{"vocab_size": 2048, "activation": "swiglu", "norm": "rmsnorm", "norm_eps": 1e-06, "init_std_up": 0.0228, "init_std_down": 0.0}
MLP neurons of a small language model. Each row is named by its layer, matrix (gate and up: input weights) and neuron, and shows model dimensions 32-127. Each number is 128 + 24 x the weight over its row's rms, rounded and kept within 0 to 255. Numbers have three digits each. A neuron's up and down rows have the sign that makes its largest values positive.
After each neuron's rows, "fires in" lists the words (lower case) most often at its 100 highest values on Wikipedia text that the model never trained on.

L2.gate41:114123145144143140135134150143104151128122094094094154120155153130187107131120114128133139117155097139107109159109118108134125150109139109102098159154128121130148111103123104124158111142154148135094105124126113099128152165146152153122147147125150169130136192125064095098145148128120135128
L2.up41:154135160129112107110097137129117123156127139132138093183120111147135077161167170104189149147141141163140160100119114136149148131120161127147121111127128151174120179161128116156093144118092139084118116130155161164111122124127113113112141102125115078129123059163104144128109099116142119119
fires in: "season", "team", "games", "game", "seasons", "teams"

L2.gate422:155147143133104163130103153121133128149149130129100118107084166127164139106141129149124152140093140107172056151110128161109151159089148177094114115141143183124127136109179156152113137123115130167142116144089103098134139150097102099103153139138128128148113155097116119120138165141104111132
L2.up422:140150132067149120181112150160169115120162122125124114126100169148135178125133096148113125157110127146147118168089110163127150136155171111088102153104120093140108128142122112102138165075096129102116113087138111139110084106095117109115149125184135138115107151101143101120146136139162162093
fires in: "school", "education", "program", "schools"

L7.gate742:167104071134150139090097152120119127093137089114164079115130111118145144125131138101126146152130112133144110075121120082123117160108135127124155082143131135083135119124166147121123192112098096145101161187101117159128116088141120062071137086133102122094102127124104160132123149114093073111
L7.up742:171112102150133117079119102129131128142118156131142109095116119131114144091148174143156130127148157153110152097124139126104146123105125111136104080100163167120138142182143089128142121082133138119121091163135129128125175118135124117196128130072117121134108077186110168132098142112148134164
fires in: "by", "to", "from", "least"

L7.gate520:151161114148096149147142125147089138154115109145132131102117118117180098137098142154143108145134081138124113133100106119086129122115125110162161123123151116112127154098149094136120146129098131164156116157115134166135131079104073136101116171125136092132132119126128138129132098173144114140
L7.up520:156104168157116120117113105130150123137115178146131095140107101120091119103104115154137129136106139114163123100138141147107112125109130127114146139148140108084152115145107135131150147117127136135112139134127123072172106149152184144102144140125120130140120112113116133116147118155118136164
fires in: "of", "the", "other", "although", "among", "two"

L9.gate170:099133116120135120128154127117129073135128102152151098145130108158143093112144117139147124149095154089110121144073123148145134129129151182140135104108083148104122126129109116087140110130149115201106138100123133135125137128137174135131126138086126129116118115122118101150124072123118091168
L9.up170:126124148115126149171123132168106113105127073109160105130098108101120122118097130105168131175114151103078103107154136137167078105143160151124134132105114151131116161104152144127135086153171087107172131153157145147143125113074123144095074090100131128099116141118094133103149145140088121176
fires in: "a", "between", "on", "his"

L4.gate182:098135120101074094118161143137130139115131123105149136095123146099152111099118151105104106153112149129140136088129138139112139139126135090110102140101131099093179069147132129104112132156133141074097082116108141102132135150109133113104142141112096097088107114108130108124106108115132131148
L4.up182:087130129123048090098140131089131107111105106165148091105143162081150132164104104118151139137067085082132148132089083152116116140135120131111112101145130151152151116099099150115099150146168105084125118129153136147086159134139150111112103094120090128113122140129125097108102110096130121129
fires in: "national", "main", "original", "major", "official"

L2.gate130:128124113079114107148113118125142118131143116112116138164094114095109117129139103120109150122130146163118153101082150122111160131148155113163110141170110149122102106097117147118129161090097145098134108122102117124135085139100108114070128128155120129127150136120145126116097100150158141115
L2.up130:096116130145131140151160155112168106092175121112143145127148162131092142139111103175095098151075100109115124199133091154167157118121120140159110121122130132141148151076143117156109113115135110154139085140132148128111132151124114091103092112096157106189139136103136148154153137159091130139
fires in: "area", "building", "center", "projects", "areas", "structure"

L2.gate364:100138086087145098121107159154165095108133120163150136135138127082099111190071139128078091137106149125140133143097154128116156095153136101173165118157125120092117068118121160117078107154129218126118104152117118116165105113125124161149119105119128134130136128106139116119090123167105111135
L2.up364:120132141169170128114134110138105136094149137160161131123117132160147134155096127138117135124107134092145116107163077173101114124122157135145136093140109100133130112100106143110126118141131161113072128128107103105075096127116115125121114149121140126107093117095148107111131157127080119151
fires in: "california", "michael", "francisco", "james", "york", "canada"

L9.gate496:141138103137128105089097117117110096169134111119154104095057091170146131110136124143151143096139135108119123124118165114101083137129129112130104142127144124110140101146154089141107101150095115124081150152127147145151128117129135143098126128106121133148161102152116153158114140119086124135
L9.up496:091099109108080164077137132107159117118128110115125083063115140132116121130107166128111169109157177131119136131104097146107122105103076154096128131115165123157136129092083107124136113100121089098108095126122087140145108152141131127132194109143149114120129109153116136149160109121097115102
fires in: "to", "while", "of", "by"

L4.gate744:135123157080147131122144145141152122083145137104112119131133137167139081119110137114140082128102124123118117141090129109133132160119122139128159149136125113159114130120134139134087106150117134106129129085137121112152140122133154127163122149121126138066175125126110124114124170104156132110
L4.up744:120080130120086139127113130167166131108159112118087101133144139142107124127121088110120148099118119101074118153133141142095127157140145130119109133116133107124134096116151107147098153152113103126097149105138119125116170147162148129133165134106082151124135144133156127131087132096112116104
fires in: "her", "his", "soon", "very", "directed", "its"

L2.gate357:115117138095125142121128103097156155056162119144105087143158166163124152160119141113108142095110154152086168081172129111107099124133125118137111146077181136146133173100175151134148093114127150111108123095142092157103128088146137128122146110102090116129109133159093114106164150116107131134
L2.up357:114101129109120123090134136158117109149160162153105153117135177130118110111126103147107158131131131133109139134131123098126155130130156158142111136073139130170149170108113127099127092160157119150118133125149146104135137131155135108167156102107122111111144104106111140061159127132141118114
fires in: "had", "series"

L5.gate508:153153106108152143137081081074172147109131087145159123106066114083130110131120149123143104122097175128142154132120136093148105129111168156106146115136108143089104160108121114131178095131117136127082104157092115113156103123151154088118150123116135092164143120125128136122114120107128107124
L5.up508:118114117135126124150128124112110163142103169146114096135080141122109129128141155112060136146123133167182142168136062134139127119143090151125119106132131102181167167164145129124141130111134143135182142165142163122135141099102140134102139138079116146137115109140109175120159163131121112174
fires in: "under", "after", "following", "for"

L5.gate986:110101108179149125116097165112150127150130099136132122147099153136176119122129094116140145117133129120116128156142119126175144134127177148147136132136057118168164150110157089102152113122115150124124147139142151147160112138115145111103155122160100130151152151125085118127159107145137119148
L5.up986:118143139106155145150111157143102135139152126140155149105155099137118140116130133177143131142139132116120117134138122131152146109139098116130149096131133176149136104128125108112136142123139146081137072133140135114113110161143114116120130119116147149146114154118099124148136084122151083159
fires in: "played", "released", "place", "published", "metre", "announced"

L2.gate639:150127127127107152121145163130136142116151118133109103112124134078150129137074108112124159155094107118101116110122131099129080114112138158091107109095129151147090105112139131142166127150118117124141127135204112100131136104103163167127132137150138143100117109079160159155097113152120179091
L2.up639:111115093116136152142122157120150139112140147148157136082167125129102131089145112127119112119119112154128100156116126131111130155189143127120113132105150161147127162141109121131096120125099149087103136112157092104142170151063131134132136104129116116074110067112158141146137139110167159130
fires in: "united", "service", "moved", "town", "preceded"

L4.gate686:099117086122140077088150084118109123124158145066126141133165094135113132134127148136134125142125125114110110114139122119114136087173119153138105135151158106110145101165151158111130101147089135126154115093159161111166137178120147137187166141146135114146178098052161130157141163111170151141
L4.up686:090146144123160078123143114123110145116145100117152120117153124093105143144127100195121142126123141097092101158135140143114135111133111132139125124152138122133142150139127127127143094130125136138130081113133127113154154137122164127163090150112128143105172111134122125134119173139160125130
fires in: "it", "him", "them", "her", "himself", "itself"

L2.gate315:120105137140130103171123135112110075105114113119136152101104127132129108117115105131127137174144164145120124145127105109163110143120109149126115150144121143131126102160120161130116141124115141126128120138136129119111136120145122159115110131151094137126119120113102082148132096088158119144
L2.up315:122118177118124112105115100093123105115123103132087142129134140120150167143125150136094146110107104123150087158111087103176092112109109146146154158137108122119131120126076137137119122139129118116091162084087154108150166149161134137121090130138126140132128162098121157132158127128133122127
fires in: "four", "three", "six", "five", "000", "12"

L2.gate366:165149134108133123136147108086156106149119152135145159118096119155157120122186141091125118113105178131064084110102106160137148126122125138112149098165048159167122107147126120055124128146147134120149128183120127120088080148121171121126118156096139142144132142129151101129138149159117128121
L2.up366:127106173130112135105119135121169139127135119135103091133132151117160154152159170077141105050180107108122099159098149132119114100138158097086138125081142128162128099079115128096138117154116112101108142118150116166102151125130112132136120154134127139101118158131134151123149125139145112126
fires in: "a", "of", "average"

L2.gate681:126137107126161125130148117140125133122100124129141149140099136153134104119113096113150103128184119116128119147085141162148080132122165158097113092099137155140108095130141135110117124123115110109143110109131189135105130100118164180106110146144148124129110166139113117111149160129106109134
L2.up681:105126157136157154146140137097076111114107162118137147105086122153122148163122087114152122116141112101131099115105184142087119137111125130088126141138153130083141099165106162147145156154092157157128093139121181129137163134130132135127167151117104111144129196113135130104098120162122155133
fires in: "august", "may"

L2.gate988:101132168133118122153145156104148110145126083158130143115142148098133154144134093095138135139094146089147151147123085120144166132161149125117150127143134152124078156099113137085168128146127170113105124125132128158127103133136142129124149092158106093116087165113138099134152092138099154160
L2.up988:135125097092149055151125107134097116122150098138096145166179104115150181156094107125152110122093142140149079125106106112145138117107115130094175080138147135140120154117141167132142104129099127151093130097130143156140123110116101124116106113110123121138133150134125142120167133140118131107
fires in: "four", "six", "york", "15"

L4.gate137:101123129154174124113116125120130151136095088129151148143094150123102119154095116114060120129106134119089108114162117108109128125149129104132107150122105139104135121107135168191162067125119146081105084147191091155142113150127141110136164134102118174133143097170152120119158096141153127177
L4.up137:104136133131144120150155066136122158130147145087156177142135105101113072118156082128134096160138143134105145132135103121135108146141157133146131176110149091172130102160123095082144116093122117095172122154097125075131147137090140110094176160105099161096114106151137155147139117127137128161
fires in: "after", "against", "to"

L7.gate507:110109110128130151118096060115133103163116166096108130131110104112115110150125120120130094139199144129116151093104126117175104112133163149136173109154157179100151143128141121093139079145096146113085125123134144122109134149133135119101184118096151175155122120178109155161140133153171096124
L7.up507:127139142101137167093097099118102080137146119121132161165087102112115085160107155128151131144120136170139130120155125139150096131112132104153135182098115121119131128121123104097110107141155160138084175147143120133117144160111113112137162120101130156167142123110179111115113101145145086172
fires in: "after", "while", "despite", "before", "since"

L2.gate651:151126120138127165122134114134131095131137130160122157128118149140140109119138090115160088172103152125092118097125152117140099149103146102133095124113118154130151098158176144134169139139134090136127133131133139099147118169119120091136105131127149161125134119114145110154138148123202174113
L2.up651:146151133107111161145125112151124098117157118143130149104063125087126133136141122120124130138098143131094110093132114160134066115131100143142118154136114162172127114135116108121139121138122116114131108135109099131110130126131125118151145122127145175128071130142141122163121147137123161110
fires in: "to"

L4.gate1001:165149115123126118139168148157143144170119131171109136129117114141167152080155113152132135130093176091135087128158122103148119168129118117133117096151111116104133125163090117130135131165114136126096120111077119103135113149102144090136084126113173124133127143120124157147146120119142154164
L4.up1001:122118134140117140099128090112119108136069158125130138149097147107176129107132132164115152133086177133147111086097077138111127181138134127145124124168130122131099120153093140098113172137132137109125156146111138142129152148051122170134114145110123140127074151125121142117117117122197143160
fires in: "south", "members", "north", "member", "southern", "leader"

L7.gate920:125139102099148077116170113137098155124117161147138113146125125127139143083120125130098124086122136121104129156122119106093159101138152126090126115144128105143161136184116084100098139155109126134126123149144147137075112158108146127132102133132151141139130127204149101121111156120148115096
L7.up920:116078187061138087132134132120060160080131123105147142115139105130151159148133132142117090125117164099113128116125182161128111149144123180136090147098163152153145123141088132127101113134086102105114152140128155132118090132108138110130107128149142184131182119144138148128086188152146128183
fires in: "to", "publisher", "tribal", "postal"

L4.gate921:131123103101143122123076102104164114185130164104158170072150169125166129103166159148116106092124123144158136111084123147114157110142104158149139125131078144121145150135143129077145145120173125121135121114119157134117148151116187135151135132139108157126138116151161105178129165113133109115
L4.up921:100129137104110110103127141125183151140111128122120192140102164114155112128140088152127134111103130126133140144094116144137138159130077123093126122171120155117116151176072074078123086112104161103117104156148143168092169110100150130112124129177120113091141143125164089181159134152152110103
fires in: "american", "italian", "german", "germany", "asian"

L4.gate753:128131159132160108124127162139146172127127133157135136133102124152104125124088167127112118121129084123128146156139135128096111113101104153144121133124126138139087114123133102180159148107108119099134128103128120161080116179116145130134121089126089131121125075123113136120090108153172151132
L4.up753:129133152124094108154118113166147145123116160142122126100105164106147103112101139158110137159114113177143119147106117127105117100137168086141123135078138129099125116119108119114160131140086088130129097079145108146136070138155124100144117135131125118115118101165124122117149121143141115093
fires in: "grigorovich", "go", "good", "gotha", "godmother", "relugolix"

L7.gate510:130161148105130123154127108124146115138098107138120125125090079070111092054127143094121128139150128153143124152158120146121174101122125164137095138075127158157125128107120174113099110134130175146150120146189123113136153163134117166160116097099127132114096115116158123096143161127132134126
L7.up510:158121148170131152132149133144149135166160171149098084168136126096105125069135143104150124096162118179092157108132095110122137092094150123129125156111120153177138137142093125091132159130129135135077156127168156165137158133170156148124137139108133136140149105104195107129155097123105143124
fires in: "s", "his", "of", "its", "most"

L2.gate9:137139137089123103108087102106140117141081122095088098127123129143104086112118142104130159163141150154142126101125166127146112149137098136077138144121103117122125135137102099088136111130083138140125143135106134194108150102108102163082136147158143124082088144186128169157151155148132121114
L2.up9:162086103176122107134132116110109108188110127130150112105130158160092139119151090131125159154101125122113148135098131133130075087125102101087122131125127100125154162136108102120074094116163123175127136127073174144141151112111136119118114118112129071115102119097080140098145106161100123169
fires in: "a", "angeles", "an", "antonio", "anau", "under"

L2.gate833:131181144087105142098129124039134090162118106105130116118158120132129135110127142148131157105136119097104155123069091099127137106088141113154116180144167131138117146131135118121116166134123136126096126133117118116156186146149155165178123119159167154114151112126137187160136088102110165134
L2.up833:176134153152123146123120115082128129159152110126147130099175121115124136065145149137148138125161125106133149149145072103116132110110105083133127146123155138127144142097060098083102144164121118124148151143171090088138138111091101087125126104134086143109106125125085158116127186131114092122
fires in: "total", "hold", "record", "golden", "gold", "recorded"

L2.gate791:112173089148117102133157125135194117119159142149137161138116092104160115152153118086082125119100163171131118081103110113179115103134117109122103123074148119123135094146110127142140139137119129136130123122123164092123147142115115106109110124160162094105160106120129112129149182165122142163
L2.up791:112130140141104120113142134179142102113175124122129138160121137096119138103118116061178100105123120150156088114137117137141143150104130136102125121138096141134146120157146152089118117179116118125163147137091143121115121096108085126137139144100138114174105106148147066127125127136167103107
fires in: "south", "traditional", "southern", "official", "government", "local"

L2.gate976:157156130153140130144086157120117134097065141140134131143149138111109147116124139157106136137129115124112091122140152157089073177146150099127153130133135161153137115115171151123120185141161171115128095125133087113148134082151116127104120092150145117118131139166112150136123083071133135147
L2.up976:125096126168161141122154158154129147126091134125124115144114085144165114148148106166129143147126109146146137139076146143131123163116130125126130092104142147142131134151106160100146153144131140190140169116108107135123151152114119175147114149130132161153141127158126154108144096181148134092
fires in: "service", "members", "member", "association", "division"

L2.gate375:112124159123096123114137136124092116165117117152106124085129167114118141110141142120168167146077129146128155068131112113140107129107154119104140133159102123094149110137114139109123128145104129145141092126132147172144101139113154137122099171198142147133113155117086126110122103080148155121
L2.up375:160107131135135134130137136162146154103158129146145139096148134141125138094103119142102129170112120129114058132103090135126130105106140155124138146145130106119105132108098128120117117133116162108123074127167155136145136123092116166130151122149155177109120161115139119112128121103126140113
fires in: "2013", "2011", "2012", "2007", "2009", "2015"

L2.gate992:099121141095069161108093188153093119179104124159148144119113129099106177125102133112136135124131124109109117089127104114154133116142136153099098108121160161074161117112125117096073125150133120100108182099115093131123195118159147164120122133163128105140127115116133130134127088139118124116
L2.up992:144150127107079177156162113138149128147092129174154166095153106139124142124147156116111157111107138119110106083126110117209140101105102187124127101150151088084133114131139107106123122149143148106127176124113142107140106121108108140143135147160120115157138109134120145077123143172156122135
fires in: "2012", "2016", "2015", "2022", "2014", "2011"

L2.gate486:083098092138098146145058140099168127152130114134135170110145137140107140148120094138189103127149146158119125127119137114133163151113126124117128122186137114108146143082168148104136126089106187120115148135119117125168147132142118125140096133144142095131090127174110138129116126127179136136
L2.up486:092059162155116156099112131158142106151127084120117115138134190091121169166133122169161123090121098115090145118111141118127089167076148092118117083172115105133154137114170093103164109143116085136148140186099101158131143118137160136159166117105146074163114129146123133125127060106086175127
fires in: "a", "as", "at", "an", "all", "awards"

L6.gate206:113165171143119105143136100129143114147107109146087098126153121101147180125077112123125151108119119130194127129146157162109126130135120135060178157115138152135102103148139135139106128178139115144107157148100117138133157135155121149121131126085129128124130116139148120076115106129096148149
L6.up206:162134122162103106117147109094147124143107113120147120116138072082148137114119083118122140152158182145138158135160094161163134137133136148130145123128144166186110127123118130118159113130115094149189097142098134195124146127154164169157158140107161120167138093115132122081130106116110115145
fires in: "some", "many", "few", "most", "sometimes", "several"

L2.gate990:109107111128100135145112135123114105124114120119122124098123104145142112145158136124132133124136147121087142078123134085127130144117181178109156165131076134105110101097130123097110175134153145133134098147139132139103155093135128113103158144125118151136162153126117163100130138132115100125
L2.up990:131138123131117163090180162122120124112131129109104141145154134077131148126130149124169100114131111140122137125157081148121141141084134106123161132163136098116140142124137130143068152171114119127100141179132125131122139143136142085081155120157171147136138153127125124105104133102091135115
fires in: "all", "gold", "golden", "list", "allen", "listed"

L4.gate271:131066126131149084091189090152100137130135150147130129071121160114095131098135136106099139138124164104145134105119135103110072141128128097164134098143130128095131151150147152156160164132148140121125114097089152125130139139128181142089134119076094127151109073109108151128111089090119150127
L4.up271:155129120089147102130129075156117154152147167121150131145136149060144135155115117155140053128142136132090108115115111118115056151124099144104111148118101112136147109152138086097157127135105164131132087150133117117150111102107121188180150128116177104156144130111163137178111149131131132122
fires in: "it", "still", "you"

L4.gate727:085137151124161128142097112141139122107144093158155077116134149130125111094079132182120127156138143157124129182127149121138128111115119125113174144100065120132140145125140114141137102076088128128162118175156157125167139136126101128155118090136131096151113145096158137130135114107126126119
L4.up727:106155109204138128101130118130147151131143117151112149113121182128111119077134152137106057151146172166105111129106151107142133121149104122148113116151103157117108151121099102129154119134136124112109110160101132145155105120152144164148134119141118094114108074120139090134154108128149156127
fires in: "a", "an", "as", "according"

L7.gate509:149151180117136085130173104108153113139125142156133108138131100110162161137140114157131103120117127147112164157105139149093120117134114141113134092083096174152088116110086135081091111127122100147113139149127126155099148109085131109128144151107111138125151147141175131120129114113082175134
L7.up509:106175124120102120146157125133108111134151131137130142133148111128108145095129118131155155131125172155117128133150134131106147116097139104166160091105068145122144157135138140130126114140102132156146150155064094109122123130169138156110108150130122111088112123074139123118108112118114136151
fires in: "of", "some", "many", "few", "allowing", "all"

L4.gate893:123127126157145103148133080094154176121176170111112098123151126126101111135172148157134121090117098112126121154135155077114167112103153138162127121143134088135104100130147113142151085105106140123123105128094147137133113154162108122115145150122095107102175129092077154150145148114136128162
L4.up893:139145137144121099170111123076156129162119149111175110170135158116145172134119179160100116117109126111135157147080145185115137133127103122114153127091139140114101088118139105127119153151113147114100114107125147104136162099119116138152084146117138119096130144105096108159152152111093128122
fires in: "it", "him", "himself", "items"

L9.gate181:129125114105088130121142143163160131138133106139153134160150122143118118100128098128161149155152153124121168141094122156118095117131152138143154123162078159146165111123128127135104124114119113174149155082145117189120141108159143109096140135137131150119121096058113107121063114129158117107
L9.up181:142191150120131138176134097160113085089085134127143102126156158135108077138146174132106128155135165166097119163104159131141144088117111150136106093106125166132112089128135143129100137173147159135149159096180122142155136155110124105130143136135156114115128119137140118115092144123120122131
fires in: "on", "along"

L4.gate375:136134125124089137172125125124126124092159143141149092131140159144109150155148116139104126101143147108145109109097116130119120126105097127100156115133153128084135140117201138125061153154129112157143125125145152130103106130128138170169090090151148120135107148146127103106110111122133124142
L4.up375:161111124147122083144138158151126130098113150141187124159131170140109157116107115130168142146121141129116116091110103137106097162160108130122174117124147138109098165174141162137126195085133136164123117144119132138110123168110099077170126128172109124119149142149132135136156129127141118119
fires in: "species", "women", "football", "thomas"

L5.gate735:145109184065101111104110097158101129097132109133137112081154138166090151126092162142126153138148147100093112116131132167092122137116135137141120132114160166083130163121146148128125110145114127144119088134153110127090127118114103188122093142109101148146086136114143130156131160095135132143
L5.up735:128117137143173139129067180118112122130127096100122115139135126168118142129112096107117140104154106140092105152140144109113138126101178120141162122168119167136125141142106096111144137115124108130107146126127114107122125124123146190094127090141134166169146086113095133167160165100109148123
fires in: "is", "was", "had", "s", "has", "the"

L4.gate62:124125121124105130125091159131121145118166117145117098139135101101101100106146154147131137138134176140094139113097134134112143113083095090156136130120125108138121144153105102122153126120145108101184130091094155139119148149101140115133135164125168129109134114151128072140104115141144160132
L4.up62:120059126150140146111133112130115130154096103128125146098114132181118083128114100094123172175128098139127129154127122104125110126145147132107136134146106170169133117123130104105157127153157144112112164115149157136109124110087129135103097082115178143133180087122128139086160114164114160131
fires in: "a", "an"

L2.gate317:163131144155153090176112108126135137113141158157128132111137139101109182111157099160086118115109105123148137160094093142136112099122108113159150137146136081094144121091139106155116118101107162095125154113150110159093154141101097165103170119137098173138141123172092165129088116162112090088
L2.up317:159135110111147118168124167121155171093131135124122117065142139143110133093160120167111121107149120100129131124131124112232138092134097108122132153083096078115161124147143135132104138081132101119117126123150139146124113132123087166101202122099123141128103114163094119145128123137130122092
fires in: "gotha", "go", "played", "government", "god", "godmother"

L4.gate573:111158106156115105153165150128150100156191185121122151156110163090131157131121119147108155151135142086149126144095116125134144161119133129102156118126124161148105132111114118180136133147081126075157106140089106107168141130122133104100158138146128140106161154147130118139096143111105103081
L4.up573:087109127137117145132148089130085093112098137132120121126145148162114112137143118147158157152102127154120115176127106118169096155097123161138142116189135117127127100166113069086103154105140124096148118142159097113103101147102098089158095129158120126115164089121162130141116099137168120161
fires in: "united", "area", "control", "operations", "areas", "operated"

L2.gate697:138114170145116131158131117082080089106144138098101134182142151140113107123112086085096084099146122134123137102138160110183155143140145138122095149144122164155132099129123159096109106126145153093140142145096126113133129129108110189070177178123118125116129114172088166171139128154111044123
L2.up697:148151119114107123133143110135111111138157130146129130142136148171119101105189102109184124133136114112121146124157170100139069114113135112099174113116129112112117082118122104162121165124097095119131140118133135157089116107110127147130172108139111111119153116166161115114126118158133154145
fires in: "may", "january", "march", "portrait", "peter"

L2.gate175:172108117110131154152158149136147122145150087140129128125122100105240124162120116182129096093161080108145143142137125153160111161132127102153088116120108116091159164097097152116140149135098154175132142109114151169163140146163138135068150119163170110128141076107151179129132116154151158152
L2.up175:164099117149187135114118086138118109101113144164139151118139133140146085153114140049136150152136143138127131158099100105109102123105138131157122080135115109148101108154168158100166132163134127181109137125177172131124128136152151139134138129135138125149095141108134132144124143138171163087
fires in: "the"

L2.gate196:168134131121067072111114135139125120174157141143102080163184111137167139113154113124090147087102119134115150114138110134136131076139101169121073095140116120114108168111109109118104125131117107125143158126107139122168113128145149073156132138120137172142157096101137125140162132146101148129
L2.up196:150141148120103120121105141158091108138147172083113116144115137171134144161127185115156082103136123137166124099145115148105121112159134114126103087152061132121108162082139143086132153182133141160150140109118137157169131165137121155115121140120124188127138118105146119143182139145162157097
fires in: "this", "the", "no", "novel"

L7.gate662:128141112129169162116131169142122107081136112148139140123151176136116129142128133133104116131114133092106124137141134078141072124142127166122149129160097113146115111152162045130106113116102136123153138134170142140091105131115139153120130165190147143133139096103152127100121169115140120123
L7.up662:126155091075121122140102140113117115145127099142144164138125161139084165129138119140128131114127121105105093125174101177140170138144087118117130115150097142128105071092100146177136088157141170120134124165143120081146106169132160164123172120141144096160142107137132133116108152141110152130
fires in: "of", "for", "on", "a"

L2.gate854:128122108105103189120141106124106118123136122144136180110164144086090153146139116106122132130112155113157122106187165113121099169129109149111099102089125119072171118114118103074166120141139124149150136109102079125121127091121166166117140137109127116126108153147107120104114140182162161114
L2.up854:112144135155112156147132167120125109222133103145142177116131115101127135090135125153116157135130131066146117130152126135169156134157141158118104092163148123096158118111121106113158101162172168135162150099117079067113149141119137150123118130149165086160128152144075108100089130092144167115
fires in: "2016", "2015", "2024", "2021", "2014"

L7.gate538:109145120133119156155123151104153133107100105139140131140115115129130141149123159074161131102117122111128121128122111163128113111119142166132147178152112154145129052105134128101135127103120122116139126125151138091168155084115158113093179122167150142177142168136125189121137102149098131106
L7.up538:070104121130146120093143142120092118106114143094162107129124119131091096116118135154138112151118119112116136067100084095146137124136127127163124177083148130128133169090137118115112111098086105149163110137148175137128120151170132098123155119163157148147093118152154118137164116109121101162
fires in: "by", "to", "global"

L5.gate512:099100083150153132124120116087109140111118105115157136108133130136114127144105134157141107067104157076130142159107131111115103097111130154114097138171168115123149137136090107122084137092153154168150089134119105096180146152108108141124125121082158133133151094124100126121102099111094136115
L5.up512:107154114140165161101162127126103124090129142143141062125109122166175125178147111127143132161133133132077104146130169103156106103178124097129134089141159102118131108138142128161084141132136129132112125112146128093130106142093093173116159094153142151140111142106143095123153160102125146138
fires in: "they", "he", "she", "be"

L6.gate573:161145125101162125124093162110136114131123136096131108146134150074110092162158097171124118141127104117137118110108129112139080138144165092126139114121057138153146150151146109126134130147098149102078163139120150137102150174118117143117081147119131103148095120131152191133133144094145136113
L6.up573:123069153131115178128126124102153157128124136120153111144107139139170115140133120152100151103121140136145130118144096120135130150143130096129119129098099128142146100107177082148130121141132121131088152122147094102125145129167143089137084140128113128155146093128158108171105165085130109118
fires in: "until", "since", "from", "upon"

L7.gate754:153124130167174142102133169121133144164161086102144109184131121141102127124188111120165152119142142137114146138109124106160113136139136137163120129131101144127167133103162157151122130148139141070112106137140145124151131127126082160121137132169162103156148138126108093092156083075136082133
L7.up754:135102105134187127097125118152097130122111094119130187131159155112120115142124137114127168136110121116141137118115145151127177117158152140119134131139121122122095101109128142147144161147134115104086105129105091152130125121104104155107131166097095095131134105114098111099166105119107131145
fires in: "division", "bank", "newly", "department", "battalion", "fort"

L4.gate327:069140116145134144097087115175116106186079125121153131094160149136122122135093150073157152144116134118148093120095114132132129120094085103112186169124115116151069134112119131120128137124130142103122130139125134156109150114143097147131114144122086126156119118108137115140120119074123126109
L4.up327:125142108130117147105115125155143141170147095113127056141134138117095088158098143138130101123143125151094141143158170103126148152109119093095131129110110167146162119111170135088144085101095133095124129115131118085101148111132174149127155131176081111146136096110128096166129089117148111076
fires in: "a", "an"

L2.gate673:147129098099154143165155106115177099151146136128101139130077153126120131127101145160150091096127186084105100135141112136150113097115158112112143131137132134152118115117156160120127130139093135144134104136136138165094124110130147083131154125153145102106108157145114125092107141146108141163
L2.up673:178134121168163099122124133170120115140107114140120138131110067146129087116113142127142147094105113111119108111089096129132099138118120125140131154150170141082149136142125142096131135110115162153103156094129160174106139115119126137168103119078165106114078139126153121087116144147123155102
fires in: "the", "anderson", "andrew"